config = dict(
    d_mlp=3072,
    norm_eps=1e-06,
    parallel_block=False,
    init='uniform',
    init_std_qkv=0.0176,
    optimizer='muon_variant',
    lr_head=0.00342,
    warmup_steps=200,
    doc_mask=True,
    dataset='wikipedia_en',
)
MLP neurons of a small language model. Each row is named by its layer, matrix (up: input weights; down: output weights) and neuron, and shows model dimensions 432-559. Each number is 128 + 24 x the weight over its row's rms, rounded and kept within 0 to 255. Numbers have three digits each.
Before each neuron's rows, "raises" lists the tokens whose logits its output raises most directly, leaving later layers aside.

raises: "ien", " points", " away", " point", "ie"
L12.up2075:107132130093129107158122142140107152154115135137097102103114177112065149108130111175141134136127118115105125171098114121117138088124113151120148120104125151092127157141123141131085144167130115137160134154104130123165089091155119136144127136128163128113106124133111121136125163157146121112182093131209117173126143173108105090127141168126148096141193130177165153086142089092088148133167
L12.down2075:103180144113119128124106098128117126127080089092148170132154126099132133183138145120109114152148120127088091136106102139148104149122145150134089136132144142155103126097139133172151124122155105162128066135136154136177143121131135095160112155083124140087102128149090114180112159133112137112113173155137125114156128121158147101103151165135112144122126084138154124099133065119110130110134

raises: "up", "-up", "te", "ild", "rix"
L12.up325:141142084059136161101117154113132115090132141126119118096112110145099155104135159146111110126109141106108108130099140122129102151126095120130147173125096142125119102135133113152137172121110160158114137105132114193167129107097106113178102123138128164111111160132108109082114084096160162127115153110159138151148120105075094141150117149138115117120136111104131080114117082117122059119082
L12.down325:127120153106128140134122135181129128104140132126125145130143111175093133108137121095108114184115134141130115107146151124134100142123089102122114145134152114145119147123137144121110129138088089111108120113095116162082165123083104149201132086123118133114112160112137077139144142146127108155123103174132098080149174134135142114110123122144147137159117120096088123164094162124135169103137

raises: "ised", "ary", "ising", "ed", "ized"
L12.up1182:137096139076145141132169134154113112152166113136146103143105110117138161073138120180127153126140164108094106121149086121118130143109135095098138132148138158173131099139100194125128155136111121107084113181100174114136139098113153141133123170098130140128107135080119165136140109142124146202158120175122136120143159097143115134157132139125142126193137132138148120118158191095127111124147
L12.down1182:157145146145144106144168138117124113128104097109080126109196117161113112108162168099160151118116138133134142156068091139138139141061116139148139128145148163116089142141137124121154141103110095098150109121122123106111110132145136111112139164138140111107134120119130127112113133148132123109123142187142211119114124142067110142107146121117140127140102141130149177149142071061135147124132

raises: " I", "'s", "’s", " We", " we"
L12.up1959:119130161079146104161141110140157095188177113133153149136142134082127137123122141129083075099130083110122124133112148164154133106110154117161168156149125100127100144138115098140146148117090139138149130131169136104059111161136106158106142147144065143109123139132122120154147144143115175126156128148126127166119124115131164123124112139136117145115116152107130150148153112126118080129129
L12.down1959:090170084094139137121125131135095136147114137131171100132099134087149097116131149148135139113105122131140117152108145159159089147151118156137160133127099127141104156065129122123147104106108158117114113153161081091149123119087134078095097120157117108080148142125140109116113113119121145137129115153144130148127170126110155120150134181086157081143116142177121139161121137112132067172155

raises: "And", "We", "I", " We", " I"
L12.up2403:127125125127148128129106121121129108109121155129100127128125166091163136071150172142154132114170084040089174134100129134143117112091123134150091099131141123122119083107141176133110069110103109084115185114078111142114127118122092148140133130112076111172122166098142146099171155120143118098136128118124220174135147156113104144126118092118115118098090094118141138147128121148147111108140
L12.down2403:126124132107114102158106138144125152122135116128164117099129125123116097145087127155123077140144138101104085107137116105179142133120141144124144137134112101065162132150099137155132130159111152115102120142168120131163123130120154099117154121110122110168096138083091102109149150132162134103122164124134121114124112092114110124139142122114151118112126122162174086173127094129129110109133

raises: " if", " when", " age", " position", "atus"
L12.up1544:127096151132114122178105120138153132101130085122099104108146100146112134128136171122129107121116122095119120132130117143126138117087169160139155136145137106075126100123139107080131100131112171120135119101094125100154125110140133159163125072131161149124084099116129152174103171159129113150125111097166168120155141143117135161127145110150130112165077108145108176059126113132093119142136
L12.down1544:172153134140159109098086119124117127157119140131126103152129169133109136115109112135157131151136136110116126102121135125111095141138139120136146145111120111119082121132101127113103145107063110125115129140106122120121167098142130131106123130123137130096141160123140163089090123182120151134112083138129151095132109148133131099111131103136136105134148097074104126134116126111129182128154

raises: "-f", "-st", "ica", " ac", "-d"
L12.up2648:094139128069150127139111086124096147149145113124121093102109128158164169089149147147105123107106167134102105101136106123090123138133111146142157090160134132130119143103111130104142118129153120128106168107102160112129113111137128153139120104168104098102181164129121110154124121158107157159116126062113117100130182121107132116133123117150128136147150071123092105147112064103127159112116
L12.down2648:176108123080107093099131144126123120105120060141125135163151104131136166116132092085131121104087082106171156130189137146098077153128146140120133174099086101119126126152175121128146108117133097108120130112102158147100109088118122140135117132107164123089169141139123113130117099152143109091123152118137118158101141160118135117136104131135140129090080165158126125104118106121172092122141

raises: "ler", "n", "ines", "ine", "g"
L12.up33:108116104085147119143144093083131116168112147150142121157165141107141163153119125182110153140133115133191153153093123129092175145083149166121168140106111142114169122129126117106123138112110122175112155143071075121179117157145106157152075120130129110131131169119135118113106132115145190176124121092184140132172169166109143079077159100138119134102134150130117138155151134138128145157133
L12.down33:124111116141181113093150162127104108114127124175131121119122105116133121117171119096122166160118106127136137114110162123095127104122120117144118120116116150148117148096133137087100180107169070092144097145150144141120135095121116083095136087165151094097138151167112186134139131107099157131089121092064144115092141148114121161128090075128138121159133132108131092131104114131126188112143

raises: "ear", "bo", "bs", "amb", "read"
L12.up1039:132099083139138175102100101113109151163137104125153121150102101150145135118124135173132137138099141132094069122114152162127082100081155140072115127136103164093102159146116143190107121151144134112142155083166129108149064165105156130119135158130084132105152144100127146137162101104182119131107141136140153146137082162089138129140152092143126106127157149133115108093107093152090107086135
L12.down1039:164150126116143109139120128095153159123146129148147104102123111124124083186134138126150094128117103121120094136102108140102126127117172124145116151146143144170108098125137124121107122110088126164150151113120185114147137142107124139092137121108126140130128093120121152141174123118126153113084166108122095139104129130133138137111166129148140092110117141136145146095145116143113155133126

raises: "ana", "ah", "oun", " Des", "ona"
L12.up870:110155132117134108133161131123128155176134101163125120145144139138151138116177112132095102164115157114090125096126147113107101138100187097097113103147117149097153095125112106139142139130160130105115126142114108128087137148113114136093135121148149124145123106134109118160130137128146114150142173134172156117129165129090141112166138113107134135115145115157115137080107139133121092150140
L12.down870:145172129093166124094160134151132174141137116104116119134151101093180149147144112152065136140080124128174092137148139137108151091095117098148144196123126161099102119131107120097066115120129182152143154123136123139132141165120132100075138106127128152108121139118143095134113135129194094132182165130124154110131164056112134138118105143166110140089110112123102090094093106133106123136112

raises: "iro", "andra", "eds", "ith", "orth"
L12.up919:134127103094144117111117135148091114128135151143131151121143135126124080136146120154142130122135092092111141112135146151112131111098110117170135118109154150109122136114119114128126175038166115141118118114127146115130110081146147075144098096124109103117126132148118141082107136098193106122124168162148117131105100093148087119125179155109142135112172131138148156127144107164166156167086
L12.down919:127132125107142129189146144156112108125150158115137120146113148113128112161106162119145114138109121106106105122110139127126129114133157123123124122155127144142128122137159105156143117161135121121151160109100175109103133120145160168086136092127128158104137140130150115136102150112143088139109175115143128119127106121152114144116143150126103169142151135105111150101157104103129114113110

raises: "'", "’", "umi", " domin", "′"
L12.up140:116184118121110136143103117144097110146146129150135164102136102133123135147078107116175142133088155123153140117155091138103092136122150134085121102128098078132121155127129144109116117088119160117127117136127129112110123118164107154131088097096104115148128141126118127116124096125122123162168178137104079147125160101129139134110073135153117166152128078164097105193113159111126131076103
L12.down140:087120154119180129087128143112154105074119103124163093163122138135108129119104140101140117141134131129124151101144145136187127101115110143132159136116107131147125135104147112119105106071160139078101123096089084142094139111104147141144091174100123129112148182154092105171158144110124134125121094100110186128106123156117144125105158111125106083110141130150098096105177101124134136140162

raises: " themselves", " through", " the", " another", " their"
L12.up1876:140134109128151120138127130118132112156158156100103135150127102146138170117115117127117119150111129133132157146080088139139143112120138130100157097131088165088142130104112095148078158114148146159130124156118161118119098144075160098182116149114104141123156138176168125133118121159159118126140126123148147095131122194131117103168117118100092116177173145126126142149156112137097154155109
L12.down1876:157146104141116141163164153104130156127136129131098167113124109126139145121136139143132160133112137136065119083096134151129129160142123152117160125154127127104107158129133096135183146165111140087157144104091085109107112116113132171128086127099126141091135159168128124136108089131101159100141150103133145094145114145070189121102099134118115076074134164105124148142087118108087109088148

raises: "'s", "'", "’s", "’", " won"
L12.up1901:114138108108135121118166145089099103121113139143138122130174180105132157090116082105152127177118146108117161088115119117117179120147085150160111143147108142103123117156121131129102147147150142131147055167080152122176145122150120178150125170125071135161159149139133157148176117146171135137156140121133143117063163146116135125117149165113103093109108144118104112123130146152138154109133
L12.down1901:118145099156135124114123124132089115157123153121127097135186102124118134158138151156157157122109125051125129127121137107108109134166118107168157145139169127151070121108128122119122096129144156111145154156114141119105149135144126123078114115120122166153127104115151145103142136101125092132163129112139142127117101125079106107130144143130086137127139129109092138121152123138100167088147

raises: "ious", "urer", "ant", "ive", "ury"
L12.up904:133107109103130108104102155149126107122173136075143136138121096131125158146107133125103163093083093154136135138120107159144111183109093078138096149126101131130137126172136106136129117139139181145137130126174127166111149135154110171098119111141145116147131126120126132132124108134154110124116092117114122101116118149165131143124135093160068127156137148112123135148170128089148106108139
L12.down904:171101133144130133135121121133149136154128120106130133136135113114123108136117113117095118105112131157122130138170116163136131163126109153162112159146133129189113149183124138132117174107137151175114160147173145168123127158154161142117140127129116079128144127130148092107107119150161126147170147130180132080111165110121143120093152152102094141148139120099109115191097159116104112134157

raises: "ographer", "or", "ür", "ens", "of"
L12.up2012:100166126129121137155161112128124102132126161137131169147124154159131124135134127104131105114126150156182122129128129109138149143129177104136158158118133107098138112125141090130117110109143118115138105112171138155119075099167120092106088149109154162107123075088095134156159138175145111149163136133120142132142143124125147119149156114123116138093098178103098136124155119136140164133127
L12.down2012:137120129123176133158164087145077152096155142118135146133097137134131131105133135095157127112100135131123110149144173109133119156133109137090136150132184136126151150146113083175062098114148094157102129115125168139123136092146153100109109131126188137130108140130162142126080104141131157128134158124108125150148102119108102142129148146110158114147116107074172110157127151131149127160133

raises: "ns", "ner", "ates", "ned", "ne"
L12.up2875:146126087121131156121139136131152140119143130133195133136128138127138139082102085123144065160107131105131144139175118108127121152134101144113090111128130115075129118117154200079127154175131111124148158087141153117125126121161096124139142146118140106125097118100129116131113142121105140147116131120091161130098117081166119098161124136140124154173104092158087158102116110142122127115122
L12.down2875:086111135147140115135156103136110107117129152122143136155116112112105165109169117157118113136105113170081115160121150155185102160108124131099097139116099109099161096103148140157143153115160105093117111143154163152101164154123135090094126117118143098135105166167126126166100122129128109129111128100124137158101110146174098174085117121146113092129144111082106109117115122109127179136105

raises: " capt", " appear", " rele", " intro", " help"
L12.up2764:095107100122168142134086100139126120094137130112171152098123142172087140093184121112149133156135121169188159162120164145104150125077134120139093142122145157105082072142123154092143135098166155144074117127153147158090107100153099121134115098110115167167151127155161104164125136150089157111121159092131094151110133150146118075140164133168152135108173100122148155143146122122146160118094
L12.down2764:107134098125099127133119140152085129117151091182074108143133131156120123144117106186153106167109112144117163154139127133142138097132124113163182095099148135162180132091169133129151133154114123146114113102135108127084133165101095123117135110124138161115125163150167124127109101156052128128138147129142159107116126168132157114112108128115148156119129124114115117110147119118143113131197

raises: "'s", "’s", "'", "’", "mouth"
L12.up2477:148145141127136146115128086128145142132120126118172096143085087112053101087149126131106152145140146179150124167109093139107130117149146132096107111139180135162105145121118107141137157137149091139167144147124133131128139154137093092122124103140140120136091161120109125139155132111134128151092098133184167101162130148146138086112152145157095125165162114118106112112110111103132136128111
L12.down2477:160156132136141121123168109129089100109108117124108123142130134122112137123151144141179150135108093117140092081135159121149114159143138101138148143102129105181130154133092123092168138111136142119113178133125145119103118109129117093139105119105124092122151140124125143094119172108119114105176156134148169151172083149111124126116126128118132170123141154113093196132145094122109117140137

raises: "\n\n", "\n", "th", "MS", "wich"
L12.up1140:109136094170125101153159122108102096140121153119117131107136156142135136147100159100139155198108109104166153144179105154160131165149123147144122112136133171137139159180127108134149126149105139125115116131096179117110155106104118147118170129141142143112151153165125142092119126115141156088182131107155112100171128114106099135111160122150111113134154138149173111134137061135088182152108
L12.down1140:099141105156139097101085145114137103114143092095134077162144166106139097125153120178078149145156158126131151097136090136142135169169087125090121091139106106118096086164138118165146092141139127141148119113114120136096095146141149187164141135148140141096143138114148143086125112105135105133091109146155149152151126144120154159114117120121107143167144156112129149155114132116108128136132

raises: "ious", "gg", "ins", "ts", "ks"
L12.up1776:107138088118160125133156129146080134126098104139148138154133144157124141119119104133132126140137148086137106125143138132123115136090122130100123115127112094137098153127135187147091109143127112153125117124152142122115151120115112106165123118089048168094125158103108152068141127125145137160085120091116146100089161118121141070141104132133120120160176105131126115154115162098130119144152
L12.down1776:138157117117150076131113162113092143100099130107117129169083134111119107093155134121129096176149158104145148135167119124156145124092145143148087137131136142149160116073154113094063166122135112136153160131168122139109140122129094145164127107137148135135088093106128118083128121121150104133128126119159151109120112140062143107111092178098121108101101111111114116091111090117055128158142

raises: "'s", "’s", ".)", "kins", " respectively"
L12.up2560:123110112130101154131147126113126169129109094165118156115093106124098153154123152145160120094101113139141138125099134120173133123150134123138151144086147145088158155174140118148154124116157130124131096146136102136111111119137144160147120133164139116157143152112173123169144132144095169154144131128122111114104108143130097128146109157191129141114104124132123133109159101134139159166127
L12.down2560:166124101097088155153131116129124117114112128147108109097125097116121139105098139146122145165110160134152143124103100127124091137131127088075195137149132121159101129132069105129128129108138177126128147156125093114123134140118109103095107128160115139130146075124177119137149178128100160209168123132139206115105112128132161102176101184130132133142119136109128118116176093145145078127142

raises: "ns", "ned", "aged", "go", "no"
L12.up1696:145104140141104132109137127158105126139138083123138109111106129086115122122121094163113103082127114135163126097153161164118117163162097117152160122122156120175095179146130131110067094146125116103129123139109137128162122142160115111140098130088105152065131174082104116155123099117155103115143091124113133119092102112109147104092171135120170132166143133098121191110106121185146125155118
L12.down1696:121118068132132099049159117123110166164122135147149158135146123084104104109170141160098124154100142157148128127136124114128095114108124144124162107118122146092103099107125125158139162103116082115110106100121098127188166144158129171110120107100125155171109138124112126167114138123126096113146107083098140156124110167101142166121139095118164131146132157171106126136128128168116161129103

raises: " I", " II", " independent", " CA", "hol"
L12.up63:105147169139120143136112159112148148137094121183146157141117131100094142092154146155116147091136124153137144158126123193143129117097121096141111118105115085124148132127120102132161117127091115133120093166106110117118123140102170176091131125134093103108109146092142187123152087142147115110116146153128113118129151130126082110172124147100104173110145141147172134141098126095145119112135
L12.down63:099153108173113118140078156144159135120089124157117116136100188105116148139152089168117088099141127092157129176130147131120118139143130148138106126115132132131139108154155127129115118112126123125107081129121145147129111113158116100137137099139115143126149139157125171126155121105145164123118151112077110170108150139163141082111128141138090153137100115094162122149136162124128095108167

raises: "ches", " ×", "/", " wide", " cm"
L12.up1037:167089112120113126110158129094134105112133109121155147150099114141111139139122151162159111130120127101077128163120143111131115149144123125139134092099138127103141105127132146123123093129141118115132130140142126118168149102099132092140103120174186169127167152124143138102148135130127133120097109067132178109136144108079134125134100121135118116129078110158124128147156159128137114149110
L12.down1037:174142079172100107113172121152166111138179118115106152132119150104122123140150071127103142138132128096132144087169113116124132152109100129123118094126161124140109151125125117116130149120099159145126113134133136139158152079184133085103125115134172176144134107124111139117131105125110144146094131115118109138135116103093145151136127144150140137126153115158171099151091127112138162168095

raises: "out", "er", "ers", "ering", "ern"
L12.up2977:108115148123118133144116143127088143096124120130150100074102142114128112136113132130130124085116114130124120152131129086162159074133113122144121102102135150184094137130092116119130112121163180073125146149113171113107158121142109124159098135139131108126157155141162098088129113167136142136157105161103114134125132175143113135156107114092122090132142123130120144133114104122142124131109
L12.down2977:114102147084163162160131096152120135136156157146142137125127108101103158126098128130164108121102116106126093105151154129122137152126160110126139150110100116165082133165091139136131137126160152184134187127089163163094136147141115068148122131120188132138105147101161097135111165135114113159171130136094152103111119123153106128183131134129120139165114108131126128096162104167134175163127

raises: "ization", "isation", "ising", "ity", "izer"
L12.up1706:125123089124113153159101102138124148128125106100125113121106112097139115104126132126124128109107119148125132140136177125122119113112101166156157149138128139150129153172132150166101108102144111140146154090102166129142138170153089140112126101111126096179160098123145150118097118127135108169092091116129157138102093132145126120150132172169143151158130125130150127092163118143144131123151
L12.down1706:118135100157130108124103111117092136107126189129116106098143137094119135132145099106084102118146102119163150133135157083141173171169107132101119152157162103096123147134091152137158157127149143124147073071144103118163112095173156119092082118135150098120138171134182148151137102126079120126158094175101117149165140147125155160128167150131145123107135111145131148157157173143141101122154

raises: "'s", "’s", "ards", "'", "’"
L12.up368:085103119118146112098101108133127136157169128116090120152133186086116109107180171161128131108110098112176137153095126145101139129179126141115151112128124090133135123103120135119149096162103129144147141143150161107116098124149113136070117157119152134124102139128145147150105123118197101111124124123113089115142116149118130146141115145079146168139139157115115101130181141121126121152172
L12.down368:125089139124115128114113112138134100113141147131160130120137148105110124151119171096134162143139140148142149112093120145148100148156093150122121084169161110161138127117107091127140103096119120107129123119145139130110134095159149133114090146148124107132131149162141156157113149104121130169141145102125130144079082135113094082092136180085133126125118129128121123103168148159126091158133

raises: " late", " early", " mid", " summer", " "
L12.up1397:177101121148099116124125164184144139101068170121196114105113140132152124090097139116148132087160154138136174134114142118131123125150143128091126117120139151169127167124119125100121141117114142168108126140121075152172117156142144121146139124129131106130139112130123067122099147168118152112140135084130206110084116108141154162149106187138097179134148139093140130146098141106163123141156
L12.down1397:141127130165152144146123099153127113076101083158097166106128075138135144130123121119140182094101124126140135150131115127158136117095110109119102065149161120117116122158123136130135113130148106089122118137121134131180095134146136103118100200109095138129114111089131104128155145112112122145137146133124134119125126141105188149131079135189077116144126143066144152122097143130127101135104

raises: " River", " War", " Can", " earth", " Railway"
L12.up2383:132130136187104131025116113181116129106097140147116149156093126130111129125107116156088145137178130045131158115135101141124122114130118082110142115140160130112154151145101119108113168161118124157133122128148113157124127110119085154096106083098110142151196130096134115135117117131149108145075159166146135125082131115135140145120117090144092141122119118136115133103133166072140101138119
L12.down2383:134136086148105113149132123146112110155122117122089137166118141129169130131130134117143134111146140116165136104152111110152051151108168099124155103141102125115139114117177105135133095133127123142097145146123156112138111137130117120184151107105120148152142146099170121102116079134128095117091127112141113169131157128156063149128118079115130121131110123122113083100089101091125099162109

raises: " times", "rice", "ously", "ens", "ly"
L12.up214:129109097145139153154124155149167121093109131110151128106122115131141110120132123159165119131174117163108126147110110157155117106108163151155130122106132139138096120101106129118123159095131171143099133132162137135107111092156147115131150153114152168174137122113153152095134090087142154108099148138098166133088140095155123107160158117110108093141146154117139084132092133156078157074170
L12.down214:178120115126135128155143139119113127113133107137097172115141154122173137180186113089111129084142097142112095137150107099151119140109135126132161128129126189078147144131180095118116162097110102118122153134111123164167158134127110119140165162167153166140125136147146139156147162086104121066162095134141158144125147144155142127128149132100142115122126158127125138120081135151128201069107

raises: "ally", "ver", "ful", " if", "ped"
L12.up1382:162110132109088103157133104086125129126085107108126151125119165153137137147155123107168126119139117104118117155137121104183118127145153153131111143103093157130165122144107093153108152125159129097143123104080122143159099108156149133118143114101103144119146115137158129138130188126123138122172146163103116157148119103161132132113124160087136127098167156123091180120151093134110157105086
L12.down1382:137120103095082173162130123088134188137140137099135114153118186127111131118159119129173092102109130154137086110133139112135156131109110097117160158142108137139141146123126093148135114122160118178096118137109108106135127124123101174133107109108108130099142084142145122092106086174104097157143127112155148100122159110105131121133150184110089113128164107133131091121118120139157151144148

raises: " seen", " Location", " interior", " at", " view"
L12.up2847:128147140068176133156148121106095107114107146164117105136115188127152109134091149136135115124088179141100131138126091152146157124133140102120163144140139181134125113134105139107125110127103134144160073132089086105113078126087121148147135120166124134123096088117107104145122126117085109151140146118128117126140127163122144110111103135128137113146120174117136126139160110225120133124142
L12.down2847:130163077122153124131095158116116099093102108093169127160123144106132126128095116144142117116089168126129094144101112112151146155163066090182161117124071155095106131108104125165116104126152156139144141133126091103113150132115151119133110129140138115148114127143141133164129075157126159110144135116172099123102114131135126096134140150135123106133139135099120109137150129119090148134098

raises: " weeks", " air", " pl", " Gold", " ship"
L12.up625:163131128117152122133142112132149133123120145162078117107098134151152106122101117140116162115128127096127147105054146107126143100123090135097113167147141159122155157123110109113077173082111148103132091100133152094094111126088134151095102162138141130162077134141103144098159142109130149068145157160108120146177143111126149158120101141125123127123131062180133146132142168178137145172111
L12.down625:127134162120154121130119102122117132178117174114116146174157124173125156132137123129148130158061121145153156133117165132145134100155154146141141104132088157147142160131135093134120121121085139176120173100133152170119128165126077123119133115117148100087159087121155134166132126082151121116151141137130109166126107152140208142111115147142108216181147150129126129120102121107116149133095

raises: " Col", "res", " Con", " Per", " Metro"
L12.up2940:134110155142140099114123103099122127124105123126095131135154125100085148126117131102130117149124110153096103100131129116093121105140141120105110129101094121140173142152150128147116095145109107140142136113112173111120124088134091147133144093105173128132108121111127141092099159107129110131097159129128105103145111112095141110126108156127105145164138153209221129169108153075117116107137
L12.down2940:131117148095161119099092195112106123121128127152091097143110120130139132151170103161160095124138146124139119130134113111145091145099169122151169149168144129110169142112194134082132098143146144137152110140122150091135088131170121095102153102159120185129146127108168169123145102131123129162130114122173086121134132139126119091153086196149127134102104128120131113166116155130128112088152

raises: "ens", "atic", "iro", "ha", "atus"
L12.up2172:137151116087165125063138142102134157107103126118149122108165101151110139094132121175159085135138116109115156160130123195182134134109154071145125150136113159133107139148174154113136130136132131156129109095116120135106146072119139179093143141132158119161135169147083120140140147135185130139112152102147110118166144111143120150126132126132138150155136142111129120100144104110088119112157
L12.down2172:171132092114149125135113114096121140120130103134128151141134076088144145126134116131114144120147132139100111146119137146091168106089141095151106170108097119152130140131137107117080110123115164095155126080143093119141119096129155161127149122096149125125141129169135157090125148133158151134117129114081146144127113133173123103168071142133128109138141157160088143131152123134098128084155

raises: " them", " the", " its", " it", " their"
L12.up375:140115134125101128155122150130152117129113126152119108138138125155099104086099117123132134136124114128142150132128121152138121139154157122133146144124141162096125129131136157108139173119188171134118160121096173154144138143113159151176130127081154086151127094118152122117170144146124093136113157126104119118154088114110123078142093147162138123144119150116111110092125110123124138127093
L12.down375:136130122127148147141152159125124109117141158126121114143131111176079133134098086129192133098081099110096119089095127113085147105118126151122136086111144119138110105154150076108162144167120137077107132112104117177077088130155127134102154141146115130098153157134127115150114135087111076114147149126152170084139146121093143170115156140162123086112121144126120146128137120159095125094107

raises: " all", " All", " always", " des", "ager"
L12.up205:129091103140136086125143135143118172091117109135170140121121116130145120156128154129134120132115135127119179106174126098199116109154115114141173127144103146123128151150146096107097153155160141157113128122162190138116121124112143133094173116112176129151132132163164125085107141142136153104199136118116125103127168124167104101127135136137113125130088139122100143120155127109135077147134
L12.down205:135095107115131123123088148152153120135101124124101108163081117158098147133133141136087113143133150131149175130159132099123151177144135119113095107137132068106103119167124142117128158114129098111121161155125099132147116128167121093145168173151149124125109108101111129148153094127137129115122143112148098131136100083121142146114107131085172124138142104154159123170139171145123132118124

raises: "ating", "ated", "tain", "rib", "ray"
L12.up1529:150129131087120129094143141139167135069126116126139120109143148131107154094127176154078139137115149135132142121108133108101127153156161147084158070124128151128198123114153167125116146146124111120151134113136127145132095091070135141075155153096109134103159105145150120088118188160091100124164134121102101114128123092128150123126136123155153150098113147102114097108185115126106154103102
L12.down1529:113115182151132102128146106135117123159137134120099141119107172123131112078135106116122116131128130151131124139110168113144111150101169098121124124110099116148126152150171143115136134143101159161116150137142152096154120111134123130086094131126099110140134146141093107116126160115121144151116127144134143127095090152122149129131167103125101104123142125132103086170149123156161134114112

raises: "ulation", "ina", "ath", "ulations", "les"
L12.up1239:145139119113133142127173130151158106138175156143119157155122111124125129139136092120098116161124109124152100122087129113147123139114127097118102104136176129146176152155131167200143148160098154117153115118131140134102131106106151110145142117111095109138134085112127079088132119130158120135135117095100123110066105119117138130148142167135132124142132103117128106147129157112135151096138
L12.down1239:102117110154115136100151108128129153121181136139122124135127187128115114152124090131101143122121127144154134127145141139120124133120130114204136104124116147160151161128112127120135126125115159109114090133143125113076110144104132073106160134123179108108161148133088097170087133101164131147124061169117137112119099152129154128118142109162101108109123109147153121111152150128088113097153

raises: " and", " etc", " &", "stream", "ations"
L12.up1983:130107137143129127174097171123171121151098143077095132112096107103148206127141156120164116148116085125133143136126126165129159102114162140132143090075144119198115125152119152095056135132145154153117133152150149144082098121122135123097184106100129151142144144122095114138157129161150137124141145135114076114091152132175117108111113140097154126171110117115104164139125113133111128154149
L12.down1983:113139126122107130122091126167150109128143094150154120128118149069147110100127132137130162141116135087170134099132114131118159152133130132089149117090127168112117146153145122119106103129125091102148125153131154136194113125117173139148140170155126117103122136099098127134157127098160122152123147169163155108109140130084162124164170113148125178170140156140076162145123146158121141126135

raises: "izes", "it", "ized", "ced", "ize"
L12.up1229:137160133120118123135123144124101134122146156107133162117125123100118087059127134173104127166135103114119140166138117158116172156110093108156202114146120161144116118117140157096105138114151196098125136089113167141146066109127092124123146122137106120139095136101168138140111124118122080133136103105080137151132134136148158104114083133145108138174107105125131139130142112121089101141097
L12.down1229:157112111122171142130111139090152122125126138134147097124159106109128119123082071168106120139120117156093154109095094143093136150162089148157137143143114128133152096085133112091103143136166144124156106122149150200117118113110110130120135122147116118151080076155133095144112112129102147130174122085139098116153140120131122127137138106136119116181115096143135137100129116175105163111124

raises: " up", " between", " indic", " ran", "-up"
L12.up2592:099133097159114109090107103139119145154161129095158158140136165139119193124140152142127102119139135110130152167158155161114142094158135141141188091090158211166136140124108096113121107142112107130135098073097137140076119127111142120136112140113182149188155127126093106153121150080143107115190093108108086080104135192150155126169176170113144124134112111113158143121125148107145143135106
L12.down2592:112127133149165132107110110143097083114163126141172131136115107087122112099141159101118143159180155130154159121122140091113137111179124090150119176174145155136133099102155122127110098167154095120126147113122141145163136172087113115149164132124118099113124107113125095131139168155125133145139091138126140095138140167136120090133132139125118132109146135126138067139117097146149164142152

raises: " and", " &", " etc", "&", " or"
L12.up1732:116125098138139133116133128126105109133103162113173169103115142114124096129133093160125163120124129125162080134140122114139127166097117151086139139113159103116117110155134192131131120121123099138163126130137117097176125138127135129099099106134154140118135092121121096135096146135101142119115128142082130151115133106111133119138157133165147141133103148151090124102164136111162129128111
L12.down1732:144157136126172113110125089164088113159128082111119141095122138095104101112106130155125133110153086115139124127148112110137126149148163152148149111111120119127125131094153136165123126130118149116125116144111127113111106166120102130161128149136134100119142142121132097165088146122101124167099121142159131126133105171116093120164169164125148144139090160155109124165137147141120171110131

raises: "nam", "he", "struct", "duction", "sh"
L12.up1989:138113179137103096103144149137163120097145127176137149117138149095139137113086147123152109098151165123142115117108122142161164150113190091114164122083091151117154157131121129116136105160096145104130129111148120149140111149162091138107076114119120136133136105158163115121124102159126150138180113129106124128171132154179151149132160102112145141145131147103170161090126096158137105095151
L12.down1989:127103137116147121096164164097148150132113114178126105105133166123123146111154171086128110124163111113137122135119136164134150165107179121160130117150129121099120153137148101155142124143104153146172093101095158129126102134147087132124107174140127145175122116115131108136080143073111123111131137135090099154150141115112147152130163085162154142159151122133053085113127086165155124123140